MLP neurons of a small language model. Each row is named by its layer, matrix (up: input weights) and neuron, and shows model dimensions 304-495. Each number is 128 + 32 x the weight over its row's rms, rounded and kept within 0 to 255. Numbers have three digits each.
A block is one neuron, or neurons of one layer that tend to fire together. After each block is what it responds to, as a language model described it from the Wikipedia text at the highest values.

L5.up402:106115121074129160129131101222144163134172131210138144147092116172153087086179154160112144154162062126123083139129115145179117135140135080073194162158123145127149141176151165170091160125052131122077136112155131188119090124110100108135147149172093110094095129117113095106132136156164116129178096115135110157102143154144134152156141143107152169193117132126131067097077185191132084104117135152136145158142088123128166148157176170134154105069145080162123101141107106104170132125144197146118098150160104110143152083180080111099129152134076098128155094179136128141109149154130105076
L5.up436:146136067159113185094180048175118148146137109166098091114111080124145161154118063113134179137129152099079085130121160105099131106156154189077186115150163113135123096130178172093182118148095070098102160152091141120184140103151172156138106098120123131139062096175163082034135140077169117140095131189148180108089147110124067087132108167139096115144103178124136178124032179095145151105175130153113136160149098154121178166139147087121106138138054145170111095167108118111142157121132154125120130120140215123154090115118122167101161133170055146142203147175144147189170143079115156097
L5.up815:190087108125127128113132153136099116059079125195095168066152089125135099151119135129136123103129155120119130120141146160177099089145131163155144087154146144132168186098169140109148067177089129080126068155176132133145137141187150120107127079110083056112098122133125152074076149114181179150145166155100075103115081155114095113164179158099161123160115124092152138121084174130128206084102103145098118143120124113097116091139161145100134097148145181074114146131166155074121156141145174139161195113101130117127101095195124146131136146136146179152161179163104153099124112135134085061
L5.up960:192139145134176139128111065164144129114146104123153107144118136149120104169110136134152131143114126109124111186104176149116101070131112153157113136125169059170107116177088156122083130096120138149136115182152102101130088098179100124083158155099148113190164102102166135139093148119153108109081158140166103140173109095090103119143049165110168113145170096167144113127092156146143116164159113119128075109115140117121095185139132142109122100158150174161114123079087133139131152114105134072133121101155145124056164127108135152144117153126210135168095115111121121134125128136101159147
Description: Place-type nouns completing a proper name, like Gilbert House, Highgate Cemetery, Carnegie Hall, plus word pieces continuing names after G (Gondor, Gore, Gulbis).

L10.up409:137087091119156056134163187172157140085180141102132173140142116093201113144115097124129142156040097142106151138098134125128133165116094112160125094120184153127142109077125141150064096154146111109153147141084131141152144120143128055120123122099123158136150101170133106142179160095097202103089128222177123111113127164162186177147121163160048140082113150162152122092124117116098154138110145167109159129097170136143114147152117054141142115145159076117136092078115137126109080136074097135082125180199130105097080144148099155119153048175155113162159136114128119151177203092127139129
L10.up893:135106119131151174108151139169097142106159135107138097122091118118093135163127142134110077124142062130110141099110125108092111140044150152169083090135136160150127176090053113063113127138121137059113111143158103067124150107187115092090116091115123145113143156130068115126141134158111135129109115152155178141180100176125068105107149192109111136117106171101161154112142099111048145098132137135104184171134164112121155082086102173026070085096140101140112098129120121201108094137152159115125106141198196149103128117132115127131087130134180147120107121088117137130089098139120152134
L10.up971:127198134129141162141099134122184133106093142133068150196111099125083101096138090119122092143095138136174158085164082129111062159073079116130144069099107060116133124097096177075118147125142114103061115142151163154095137150111048138109133083118094159094133114092099157126064099163048145184076138149144150116160119134080125105095167177142134087092145142115211147142126110150054139108104124100080058175143154170161172126112115154102129129089142141158100094078124151130092042081122110113147135152133123136126142122156138141075057082165148158137143153118151192099102107143109166158
L10.up2188:070111116118112145160159113100074090107156149118176148113173133136102130184122173177132116122027136113104177160089140130089119101114128146145113119125183110108077188112173139119066127140084111075116113127172061110068108125140131094137101117116131122137151096114066108209164118156072131108071181089120135090139124131120140128184163117104121160152141109105140152120074142148083135207069082150125105120173150179173113135148139131096173100138121178153085081137085134118122079123044126081140108153155125177134083160146123168074101137212163089096109176137119172123110115093056114155
Description: Transitive verbs, or their final word pieces, just before a direct object, usually a or the, e.g. authored, contains, composed, wrote.

L8.up3052:074094074073080186066101133083099125161097164115167105070099095116136148145114071182111128115110166098166168140121143172156111109082110132120096068139165165059106059196132058109125123158194086088114085104086161198107115097151130129133128145166105142144100110120133120155106111167100150086104181114203128148137118086124076107138148132100164111074142089117151130166105140122136122075158092180126144117160148093120151151093138167128155128135181168092170126137134135165068060092155121135167174156167107109148127131092109158141129153131063107093161122099125158099111158107130118133
Description: Fires on a lone T or t token that begins a longer word split into pieces, mostly capitalized names and titles like T|rombone, T|uscany, T|ypst.

L8.up2482:083115119103131117168133094150142142145159144128163142087136120142115156127165205123116133096140122140116096134154176083095112184144156068136110101155102116137118136120150096167105140125123150159143186126089120166132152104161154121149136106183115142146098164121105150109074211094106115090083098154148156114080104076143128132139128130141147101083062148157150120089171146163167091058126095074128122101127133133085091084166127126190183127126105120067097168136090093132106082101122105073127106099194197110167166115094132079152089099089161108110183141147146162079124152125104142189
Description: Digit tokens and pipe column separators inside Wikipedia tables and stat lists, e.g. the 2 in 56.7 (2.23), vote counts, header separators; rarely mid-word pieces.

L10.up532:131107108083150088154164102152100132107171206116087099113176160094114113099104130110131126172151141164102185127090139139113109099128111100073094118132127110140146156095154159104146107196173154133122084031153160114140129112147099125111168105177172130157107104177118119135219077131096052088134123146133139071110106067106171197180188070140131119107116122099069134193115106132152160146124123125081165109140144136137099153111098160159142141143143148180087138143088108128117101169135097084160137103092134091172107155232144133179139149153126141083131121161099181152123120168196093119
L10.up540:065126139145081147086138105166106098147153125145110098074160133145159077138171126162167103145081104147059192146134092121155144141091116126145078126082094156125165119110066157126115131124105153195119065110085118138123146074119090169115118083085137120105083135134067145160193071128153042120139175135161135152113161148107132096138130111105155114087185108084137138154139120089129092170123136140028210197122144174071116189123064086149107135133165130202126146131173089108110105132172158070100138104112104139172150171129132199159170121129133113149125122083093126151123141165123105144
L10.up1362:103106159135131120089130110114183108095165200138093125113162167119194167134122063172146134177129130162102157109074116127103160170066134134137167134148158110185142156158108130107122192097111093175155113065118131129164117098154141110090104131143127070174105146156105091137194161144135088130112129147109104125112174132128109143098129190150161170126134076076089102141124140079115148146143071123126126161167112140143127126102109105133128106160112104123142113182122104078160156132129149057113105163090134079160106165152141101163068147083163088070158167160133141111165122108137151101
L10.up2228:172143123110094090142114113146152126124093091133108074120150132152120063121107145123114147159135183176181131049108126109137166179146091163122176147138073138118161138081103119132127174164079148141118120100122094097159186131132135183087124135106061126115137127141154170131148112135112078151150123098064114101100141161067109100100195099118136126170136118214147104147113151127153137079138163137163150091081168141162085111118093168108137103169088133153099181221153125063135154144076106100160139047129170146179130128110167134130116131164112111073225142162125157114084165148192100122
Description: Decimal points, and sometimes thousands commas or inner digit chunks, inside numbers in data tables and statistics, e.g. 15.9, −5.2%, 40,000.

L8.up2265:126105116128135149081076140126143123105114130163167144135066070162038128146145091176106064089199123116157126198128145127134133192134128194118116145122103100148140138071119158085167172116116129134169102102129140095111115093128084094074111109197111144075154133161144105087112090038179052096153156075150175093164106110094149128131188103064114161141091104133123142167127109076165110112161153179093160159137188135104145181112130182121099146138094151116108145196090106129129121122123189138123171136069114137104085086156165118144159097133114158094090156125184137162176136125156095111
Description: Verbs of taking, gaining or winning that take an object, such as took the, gained, securing, taking 91 votes, plus scattered weaker unrelated tokens.

L5.up1891:125103102138132131096141084084067146112098143125133154066147143135172141164151124151091145209141163110074099153107065155135105141182110109140087129161139148114207144155046093069072140157126111106074182130127168153142158097130117125199134119112053077091186142110147128106108103213167165149175079119165082132099096096146150132159189094160087147138141117146114124141156066135127090147050154177094120112173106174150152100160120150126180133120153105145098148142095102183118135134113106140109156129095124213143077114096131161184078209180108100038141164112089177113072153150106133107
L5.up2348:126099101148146142110100123127092120172101172101134110058171135177186131134128091166154122119154164130123135150126097122161113126131132163162177104126132155142152127114109132158125146147131162137127159143086134125132167098079148120143161146124060134111091068143159124162175143094109145106147144170148136138157162137063131152114152049119167170100195169157132088161123086186108118140136052096173166172184121067163180089140189126137181169116116108110150110218125171125096094111122084197101119169130076135128138178148127144119061190113113153157109136128129163085110124149130054128
L5.up2548:138144103143180117171117140111097144125134151105157147059164170145096166098118117128149152186111099075053151134113144099150111072176109187110123132126133148145172084097122116105097111150126171149137128097137125114171096073113104107101108142107090060102151117113146087168102138175116125106157131054128112170087178123057117110094155140149134141149121188119113115087134123074127057099093128074119156144134144134123098046145129129143142123111129146129118125093080098059114075171100126135102176126129136114191102128097122203110127158160177078123191130145121095158120124074113128204
L5.up2556:146168118098130148109105089184090125156108124098094133162105113127157089180130156164146154124132228086088072184115099131182080100202139139123154151132105128123109120133071129071114133080144102152115135138177145165087109099145125113151063129117137155111130126184080172101099137172123124078120165147127154142166112128174129188140100098156138166169125159124162145197145106105132173116110114098190105151146140143140129139170144129103181163167172112119115130159087118160127163143154163135102141167125100161148137109102158174090061088086118131120120088108169126173120098133086170112
Description: The letter T or t as a lone word-piece starting or inside a word, mostly names and rare terms, e.g. T(swana), Mal-t-ese, vol-t-age.

L5.up360:114121157140117152084164139135144142102096160079026133120153117157137173116179098144158189138084130134141121130123126164089154091076103120104090116094088086205100146160156132130106151095141184059125138170099118113136114119113120135117134164062216177102096067143118116116074102089085092132163128133112114095115090056136068130155141166158098113100092094092155108139153121095091160130095113134101126158156135134077113132109119113157124143114187126150136103094135099136155103097167082093121146110182114093154153124136115103074123062141109154119079128187179143133155149096164129193
L5.up2020:131200095116113120079108157144174111121144102090151148142137118163110129139153127206135106133184218134136140166084156123144128115130112100117155117141102112147149118114129115170106145167120143135156149116122132125166151085175145180067104136132209127176129073136114114079113126168134145110140128161149079151127089169124135116144135127188197166130134063081097122154112092156076142108108119123127135135091135109195120158140083107110182113179168117140146109077107145107112165111109156178102138122183148121089172077151088056109121158175171110085121126128184125154157117139145120174
L5.up2719:118144101114095061113078153111166135106143167128119177142105140126117131134140093174109130154132115146082142120074128176112199118096160132158139131116133103162169098114106136087133202150165140088097092110148135106146107114182080092110133174159171080114122087143095122191123122121150106109126106197116115100092102106169079142176102097158159106092112093165110118119095104151086147113112154088121130146126122125154107177109091115151124126148144138107120123102148143134133142149121016131121134082121148132087143124101122102086159153154128147112142136173108078072153134097158133151
L5.up3017:093166142098086126094116141117112157122094202124086161140139081186122138150178132127134127108151182095139175120073098131147188104097122115123085135141144059136142155124083129108133164107161170089103153188094121107132119121069119151122130131135177143091085084085151101171104140156132095126136111175153117121148069163144099104117176163180108126148117139095147046096160147168101139091013123161152175079134149137146101139117138106146160147159120130128124060113166122086171142133161084149158131091118127127152166160119107102094124140168074137113110159214168137099162104167124058162
Description: Word pieces inside people's names, mostly mid-surname after a title or role, e.g. Dominique B-izimana, Joachim Nag-el, Governor Doug.

L10.up308:125138123125121182161094185055123134151143146135206189134108103110170114152105100115135151163145068169179114178109117125130133155169173142116162098116147080046125126082092076051135163109166146092096165135098146174162064161112119066108151092070076067135094145051046161138179107091121145069034094157116115096133105128152125129112120082106144082081072139123137134062151139165040087127195073107123145221130112141170173124116088165089119153130100154153139105155137149166138061102143125102128140184156130078146182105128147120164108155113187150154112112168156132169131113111082113100
L10.up362:087120119095143115147054189157130111043144084173132146133125186111115146130091104183152174126152080158118140159094140106169119127162168188094111082140135091124109112121101103123131207101125089129135138099170138109138132140124069103075091136136132095141136108139070184119169092137091114089084069149067085139108107117098118103111073122124111138107116117096134152106116119102104161159148055124138133156125064126158190105104157122104135125179121156125103099119150113084131147129113123059151182124161128172099180149104120066177147147152104103116089092001109108161134124142141198110
L10.up575:167074152166079123147120107179121090097157095146145144100201143129136119116170126134187142164139117169122111079136057142151156130096091088095105171149110121121183130107171134131170099108174097148121163111104118150140084082152124067018115099081144182080129152169125074123028185141096074127179100147093145118137087135136086145152119153183141132113142147129082184188162138131091109083164132149131120172125087143177157080140144162172157120136105190207046101061161167142079204142104146176123117137149149140178177135105089093145128090159156143131125135124190139154100144118129146087
L10.up2159:172105163175138128103169156186123172114106138101084148106157163033123131112096025159099153125164150102168129084127105142065105099110211121118151123073186054122125135158175130090154125074185106146130107191135104125104103139188075063087102142092131101182123084101122087126128140130067129136095120154111123152095121172141100167123114116122136135079096123141110122166106146165098129110163195129149147111087137106156171116135133087160112137221123165182066091078186144139161112112106081119181159129137109094136132088123060106112148085095122130090130126112130079126143109122136090087
Description: The first sub-word piece of a surname right after a given name, in lists, tables and squads, such as Nicolai Res(hetikhin), Daniele Sc(arpa), Jody P(ayne).

L5.up819:135150157089158113113085096133045101141117094149121139170150084147112170091111169128146098123071125086146075114113174162154141065164145106176113094073005168106129100124154109172076133149095159163131079123117148181110147094118083150172114134112097059105109111036139140085135167135131139129115184090105068097100129103132184195172126196154151179080192160120167098186144164125121167165216152125172139221158114124119131125185115099166083146131175159141119162137164106131098163187172121150125119116111093064123138107115159144078125123113126159142080146093122148074098158126148146203
L5.up1263:137150166149175178078079118104140186069124174162166155081148107138091155111117110100156151180090128089101118055111121149117094124129149129163072091096122115091077191114134116149121127185139096128094076112112135127087069114169073118135106054141096125171079168100176101126148148135107112099160130138176124123152078127172092131138131149098156078125143111058127120051151140127143149183132127108175097145124111106098195119125132130149103147121121153098186137163145135128140155110074173166088102157157119102147103092170073113171119118111107110082118131118118090147150168135155104154
L5.up1286:058116103153146061101198098086079128133150148146165113082192160131127128136178220124147132089106120080105142159135132119089082075138114135163157109101122145087042119133149096113085154138129133055102110113146131142101099135091185202065146143138186090145095134121143071157160166175091161053160135126081072099176155101107152051119078063102127166172127111137108147137140105151149144146128114173113126184127132077153087152121094150110154106148062129106144105135137150114118127105086140168107190185111144114099067154145167150076178101166136170130087156112091157160136112144108120136
L5.up2595:166127217131105128099078091175132085139118112096126145181141142086123163128132150099153149174137165136084123173095091089054156125097141150151099143159108096157141153139154175125132115134053169168107099152139175164061078155113168178128121134143169116140180139150132099124106112161176097101120134122146091120155057134049144055094137088123153071177072083130122064097180115100141124123118156098163160112145160166125131122136168094085126160130093149095134132112123115114115142196148132130105116176112131085127127110134129117080146102114100145120157183111111194124132139104139178142
Description: Pipe separators, brackets and digits inside data tables (climate, league, election), plus linking tokens like & and by in credits.

L8.up2986:126100111137078134107118170087147114106080162144133173158118204206130088130154137121163124100192136163137132205177108089127136088101156114110157137095155180171119119132139134091106155075138108150146079144210115116078177072206143124148139087084094168126086170128111116089180108125119099092075145135064069065103170134159028141128164142146170148144137088129120145120162140182126112158148091085157125168109119144184156195169101168128158138108153132141169117100102157143134131126122102140091127121119112163129115136139089078079095157169118076117142107144147114117156142114116092111
Description: Start of job or role titles after "served as", commas or dashes in credit and staff lists, e.g. CEO, lead, chief, president, vocalist/guitarist; also first letters of section headings.

L5.up250:139141108154136087155162067137176065082167144143171121132092064097073155105129182114143169121118096155000098180129165148142142094171191175150140074079102186108106143166170106068137067196127174148153103144166133118167167118159127179076106085115101170124153096029094123103127102129128097134140098130159078087071109113103055105106087099131104097104090176109125131178126079114190081103124117126117122146101109090109105149165113100203116110148091119157162054146068177100141136088132115074156129110140131111093129077134148155134086125129139163121205134126108128106142091102140170150
L5.up712:134161170164105121140119140143157024100209165123132105134107150121095119073153102114142162106120201169098130130124181157114133102162156101049109125120136136080106088125158142164149094106112101099186081117160166103162091077182169152100134123087123078146117143152176161115099105129106137149055098090133146131153137125130108133067135107151086119132104164135096096112128099148167147105119096117103135181118136180197113087129088152119175094172161175132089133170141139149155198134111173113108092121102067129127151119142170066104121120092149154155163191096153134111123110151164077130
L5.up1232:145131094189101110147120073123143108091173110166151110094117107122093130128188105155133181138134088131113137166162175139083167099130102166110132133112081137081079138142176063086124125182138097140166140181165090152143139097137164149101107155116065091147095080114119079087141132195093131114122142174163105091134171117110116118180135150071109083089150073154163129121066096151152122087157095157128178118098163078089117136136066124146172123134113162119160030145172077132118164113139082121167129125156150112101123090114162141105097133078155122127134154139130084143178103086141137156
L5.up1693:201148150107146148172131169166129138115139164122092115161110127165177065113119142146075119123186119149084125151080133151119111092154110062109154157120127168173095111151129071139154104094097159095127076072140180081129140135149145149125143140127116152156109158125094128111098125114056124087093092126120096122173072088125130140109155068150099104170099129070138098140151098131151103137109160132143119158142104126169128085140125153173147070182160097129173118106147133068072165072137168106178081109161123177067127116169104152165118066146132122100160163119132125168143053191100161094
Description: Last three digits of a year after a leading 1, mostly in image captions and citations, like "circa 1860", "(1926)", "(1894)".

L5.up329:105099125158113040137173103078109145143119121145101124091108143137149123141124095148123161142135132127041132053135099076087096095165166149155105161104129164136162179071104136206093111133167101122150141099164137097136152120121144153118173107092164118136068130068084104125093130121117159148134124079149101135134112180144128113202149165138087093148099175128111117155126115108132130101122111107132082118115027116191136191132163126044135140140139219142110130142138171162125145129150144171077094120084126184151120113178146127161110138141148123095083090104107089148117122160142086099
L5.up1415:190105107125094132156132081173091159079151135157123098150101068129136167124116157147063118116145188185188140136131192124167161193168108167135092129121128092155087088159089078101133134105137153120129144172080129070157151131122223096165164115129093133215078132101177107169114149130111123136075224115211129103152113148167157125164144123095114155120060146045126085120139087157117143130103096139081162106139142233091117157131136096045166152159117093135168120149166133128142160146068170132195134190109141086077150115097131163149201102111167099150124137076112118146120148112098151156
L5.up1824:120132172115123144140151167120124139113125173138106191128156135164131095150093117182068108112159111161110090156107066110218069148130054037094131118158106122120148108079159149171134104115167167126123142142134229147106176151159134137070115128138144099082106057131154137052161155120115113093128142131149116096153108103034139182141169131176091162206135104123120143106143123156104192111148126098070092127146101114101168185146179073074147143125162124049098136105114127124151181079109106092089092129117125153095120107138166102159100144139178118130169180084153135184127120139154120098
L5.up2850:140170156099174109062122096143128094116143175115145171122103115137177097184167110120081121173187084076134186117140164050075142088121161134140103113099113134148133152154054125187119091136118136126164150111101206110096171159151162147193210093152126144069090146093205071105117109105075121097105192087160105092097128113149144122152096089090110150112148108111067088213146220138169137102145162134061137157128110099110109164127132149085121104159167087119129123133139168145121118135141159082119123070135131141069142108115078184116099152095146150152098105093108128075123160177133117147
Description: Final word or word piece closing an entry in tables, credit lists and infoboxes, just before a pipe, comma or line break: miniseries, saxophone, running.

L8.up1159:132138134144146142086129074085179157133156106146187147103096154109094128112114161051126114136154080133091094176145144066176091076127185122143142131075134118154120157177172168108194088169073058098115093205081167093098183113192157120145145160100108155139147142087105137169147167096160142122158126168115084156078119118138057144159122089069079081136161186115148137186115098116066117081149166119132120174119161094122130137188124131195123095130091170117170126116103160126110166101151044091132141117121123130089182089210118125090131117111160147130208161168114143123104169106160108139
Description: Tokens within the first few words of a paragraph or caption right after a heading or blank line, e.g. "Nicol|son", "Audit|orium", "Sub|way".

L10.up559:196124110125193127167086155099092094104095110165176173130111138132151099113192055146112178109155120102096169146193178148098100106097116128204157072133116088124129148153150082123123168155101088086100151101114129108108159124115139162108052134124142119083162102118097126071053115124159156122098143135161144198072132231154093095178128154157068086079131126106122123133133058108085121095083090151139104087164090106120067130141162096142113115137148154163126101142180131102158151098186100144131128085148162135125186118127117153146217160130130105186178210158126074171173106081149072061
L10.up1477:126150175122123135195124189107152129089110100091114140167140153184177099109153166132089088033178065178130076076177073112139114116133157181133077112168099112157161098169105179114068155177177126157060127133081188145093125102149096128073105143100152134128151145170156151144103145098141140158084208132088073132169162166068127115203145155124115178103159133157151154138162075117112151109149119153140147132124141093065114172116128144132133129113140145135141138105188090140085163114113061162103182047085105093136189100160117193165106136112178134128140098135178121099140107202123121127
L10.up1723:171138106138141110136084177137120136116118127157100160125163124116092137089144132091179140107076070177117110112103115131071107085096151190165133124136130203160097148141153112102147145169143098101112098128099055152142184146146113153073134101205115105114196123129125132086136125142173161164189199125126105126127190205160112080119124116076074122123160114131098107162155099118184089111050110148114102156164135201152109161094099133104055135117141069181101160132148141205138152098147147102110107112136129134197147153149123147134131152148159091168097152148094091132151070083101054103
L10.up2642:161167100144137135145086120077138156113139149144086139080146150123122115097119137112096131124144105068157196126104129089159110087153138122120150113143102176189116170162142159121066116121135098094106090131156129156129177123148101134160102121149120099141091153142136117071112169109172179159154114135119103116131160081150095057136125082151112166041157124165070206153120106117142110114153059116113152173117107101181153167111093125057115124155179144128131183081145129059103171144121121121134116082082134146114188115149187166161188138073128109091145151133190099082094149146172165115
Description: Separators and words just before a number is expected, such as table pipes, commas and colons in stats tables and census text ("468 people, 169 households").

L5.up1366:070100136112124112097120130177109125082098169174070096148093116101137060141151149138128121129179109154099091145129151075153141116118095070121098123134148130184195148153135094140112113116120113142114154121146103108144097120163142073087122149134180051154130141128117112095082046119116153132134162129152098153036123150131087129095190192093136129119080088147090168082162138144188166163044143148107096175157121208128135148144094105159076117147096137140201059121106076123019133117093087120096149144145070129082078126130113123081148114117124120189150121092091102079106141156099165156
L5.up1419:150141125150162122114134090098114137121119204129118172091106109108091099159135142137154129125130131099088084153152088132154076134101130098128113156124092102146133130160094125112121094146101126130152187123056102136140115132128178072129096075125157119141161127104095122153163099174132118120153174071133150139112124129151107138112133124092100148126092077114111142117149149169113119198154137101142122106133189124175180124111147119113114106131187123172153024096133126166130172125144165158111178173123101154070138111119142110110101120182128150160132116120100138140101104107135112152
L5.up1606:149169118129159134108078134105124101119119130085129171101158214108164141101089114165189077149142184093210094108154111160116132134114195130191099172134162158121174181104138178136086118132083089118158076168130098173145167117144143120126064100153145150146067134112079105139144159169141139079121083108165163074101143135083171183110128121114178143171145117123122134161161142111092139130128128165114146137140139140111162149146155117082141128110148071071160126119112110192056113113136144138102178107121120122119098097113146098129111083145149142106162113074205152088125124153153104112
L5.up1716:122107112125136143139146182105060169090196122132164136138110048121123092098094141076121139100143170154158153185165193089139105063103215171114144166104062107146091157103116113149155163114103113056177092168129174088085116126143154074150148177188106119086150134142081151149150095104193066152121125120181115150063115100138160128082177114141128156144079164096137163133162149171155066137140102121183208146152135124158114167140150121155118134132121131093110089121137094094135056166130082126135161052133107166148145108109177069083149114104163153175143135077148172153134143131072120145
Description: Fires at the start of a verb's object, often the article or determiner after a transitive verb like got, set, made, entered, or the verb's own ending (achieve, developed).

L10.up1255:168157172144155151171118132090153154105133144084095137137118177205142164105116146161168115124121175133191173118133087054122153101128093121158143145089193150084098148062077118119119121139128155110093100064096175156119180145143138125118116137082119111134131113249143133132151171088119160106093189114128119075148132162129123149156073154074143139171205158143156131088075144147187132085077103124093144150123103138137199140139185175129144109098150112182095094214170091130091075083072166180131078176168130129143104146144100145068171127118037181090113151136102136125128089177140146136
L10.up2222:171096144144155129182060135085097103146108171181095131098101122144146160104118136132092143130095106108096151181093149133091091111094164150153088123100129120122105171121112126132177119135145088114086172115126165093087151156148169131109078124114113119107080145217127146178105097146104159122110101109149046169123148086131127113137094170097098139110106111155177136086102129140147088141151137178063055150108088105082137114121143135132128134115155155149189085075136152163125137099090192162133155118106088100139180130172118131127066204194093103099118167123157090084199141116201098137
L10.up2473:137185157134079108139144103162169100125088103148074068126114101194092079130112117169185090083101115091154145131147118112120147083083144164125157126133148109134105066157162189097102111086126140130122087211140146099087086089191169067070169170148188116159156128075128139146092147118119175117091171150155106115098146115104137149113094086108156104124134136137148113136130129124181157198154078168084100095100150110085155107131138140138182106113068109125087095061151143094096101081061141114130141107149123106081136162114170118191087148093179127100166174110103111147106120053130152127
L10.up2940:116183201072072150093066133115092173087134080130078068123132082096118144075109135151137209123099148136199093140095118163147149121110117110146101115112048072067185149136178144180091130150129115148131075077155103085118085091120167117130103110117139134158095108163173102120072115132130114123168166103166080130195121122122138123115147161158109094172100120169123130155191155122126126155078157139119095089152087132137142110070125156129127115191079113174144175176142096148109165123126150098166078101121051123157128166148151152097110099107114107149085156108061180149136125150102092135
Description: The last digits of a four-digit year after its first digit, in dates and date ranges such as 1'969'–1971, b. 1'862', 2'024'; rarely CJK byte pieces.

L8.up334:164150081161117141074111091165123158091128057169072155097112112125127152170157174138134141146167123133125124117168194104145181166099137143091148160124170110133087120131154145127134095171132105101117181097105106155114170088130118145162112136123103159154090148162161120137159089100126123143116093093139147000120132108134051168151118137113094182105114172120109140136129160113202130122119122125131088164131119157124144107152107133152122049156106172088141123097131166157100099056135098154148120120163135166140070069103130117091146142170121178083141148222099081075164119070147219113
Description: Tokens starting or inside a place or venue name right after in, at, or a table bar, e.g. Rio, Highgate, Walker Art Center, Phoenix.

L8.up514:098119087165114125099171111183173078094127071138084137102088155127139168115151112110142162050089150152109130112114057150114118201109141083105084159077141131161143129107116140122116103092150122184174137162136113125086121133130090147115173128081180115132124118152121117140133117102170113076101115114056120091110132163078073134081140116144114080137147158125136185162168059171118193091119138130056130147126079147143159178149144095102113168145117107118136144109135123112095103111148129143034180090084104177136134122137109191173114174134143145136163136079090108171146097141161158126
Description: Word pieces inside personal names, usually a surname's first piece after a given name, like Hop(per), Hend(ricks), War(ing), plus some digits inside numbers.

L10.up134:165135129150066157174116173202145167133061145117141130167130140143165085118115154166094064114124167170083074151121167125184103159102107166103103071139189125163146084121160117121144203153108142090136160130139176128102115173107084115160122091140126180110151176121158095161052117114125158136156129022097099159085072117143109076156119139126129168147136111176120130116136140114128111140141113119070120107115128150154098127106163164098164157101174133145144078164111102129150127085095135094093172096135147146120173135130103182088090112120144133163142104085081118171115147071181090151
L10.up386:110135098117174147142135147163134140143108141125124108172105154111074128104070146155155096153188134105100120101096096171090142100087187151075047131107088158153192133096192131144139167121167085092165125157129158106077137193109108132170055166190135128098149071102157127121142078135183092133064128138108090126133105104158134093192152121126093170119129162175192154064123132135164139091138116146150162150152087171123176143153114192104122180155112102155134143126089166139089151144175107116152111177123165083138190157134185195071112138106151132102163111106130142122069140128176148121
L10.up2193:158121121097101147162184165109045195173146133102120135087137161144109129119086140183114118177119131130092148121165145132143146087128142150140125165083167144082122165082103119060114120157090139125127159152091105090140155130129155178145113155135149071134140078134081141112070114144210105162160147112152139116124096183135127101129075140126122090172135160142165101168177105141139130114177103151085080138138126127057123100077077117140096093154153162179126127104076119104100124118181108139094168121050094123124120154111126096092135162125138062081163119133129128171157119177157176101
L10.up2711:110119121155118103144143188151139132111102122126135147150108121157075086102128156178124114142152121096086120080096084119132167088170119153103045144140133119150185106136170122152158181207157212093077118119184147138118126144114138037108121164148168148080151101141133135111113147099107125123134122095100103085077111099137135072171132094126152134176133137074148161119167100121101087183139150104130095095089079128127136096171154160078163183146095124097156112113193127183136108152120119132155130151129127134119133141091185112145088153059155136096151080140127153092174111168114143079
Description: A split-off "T" or "t" that begins a word, often at the start of a table cell, heading or list item, as in T|ype, T|wo, t|orch, T|ubay.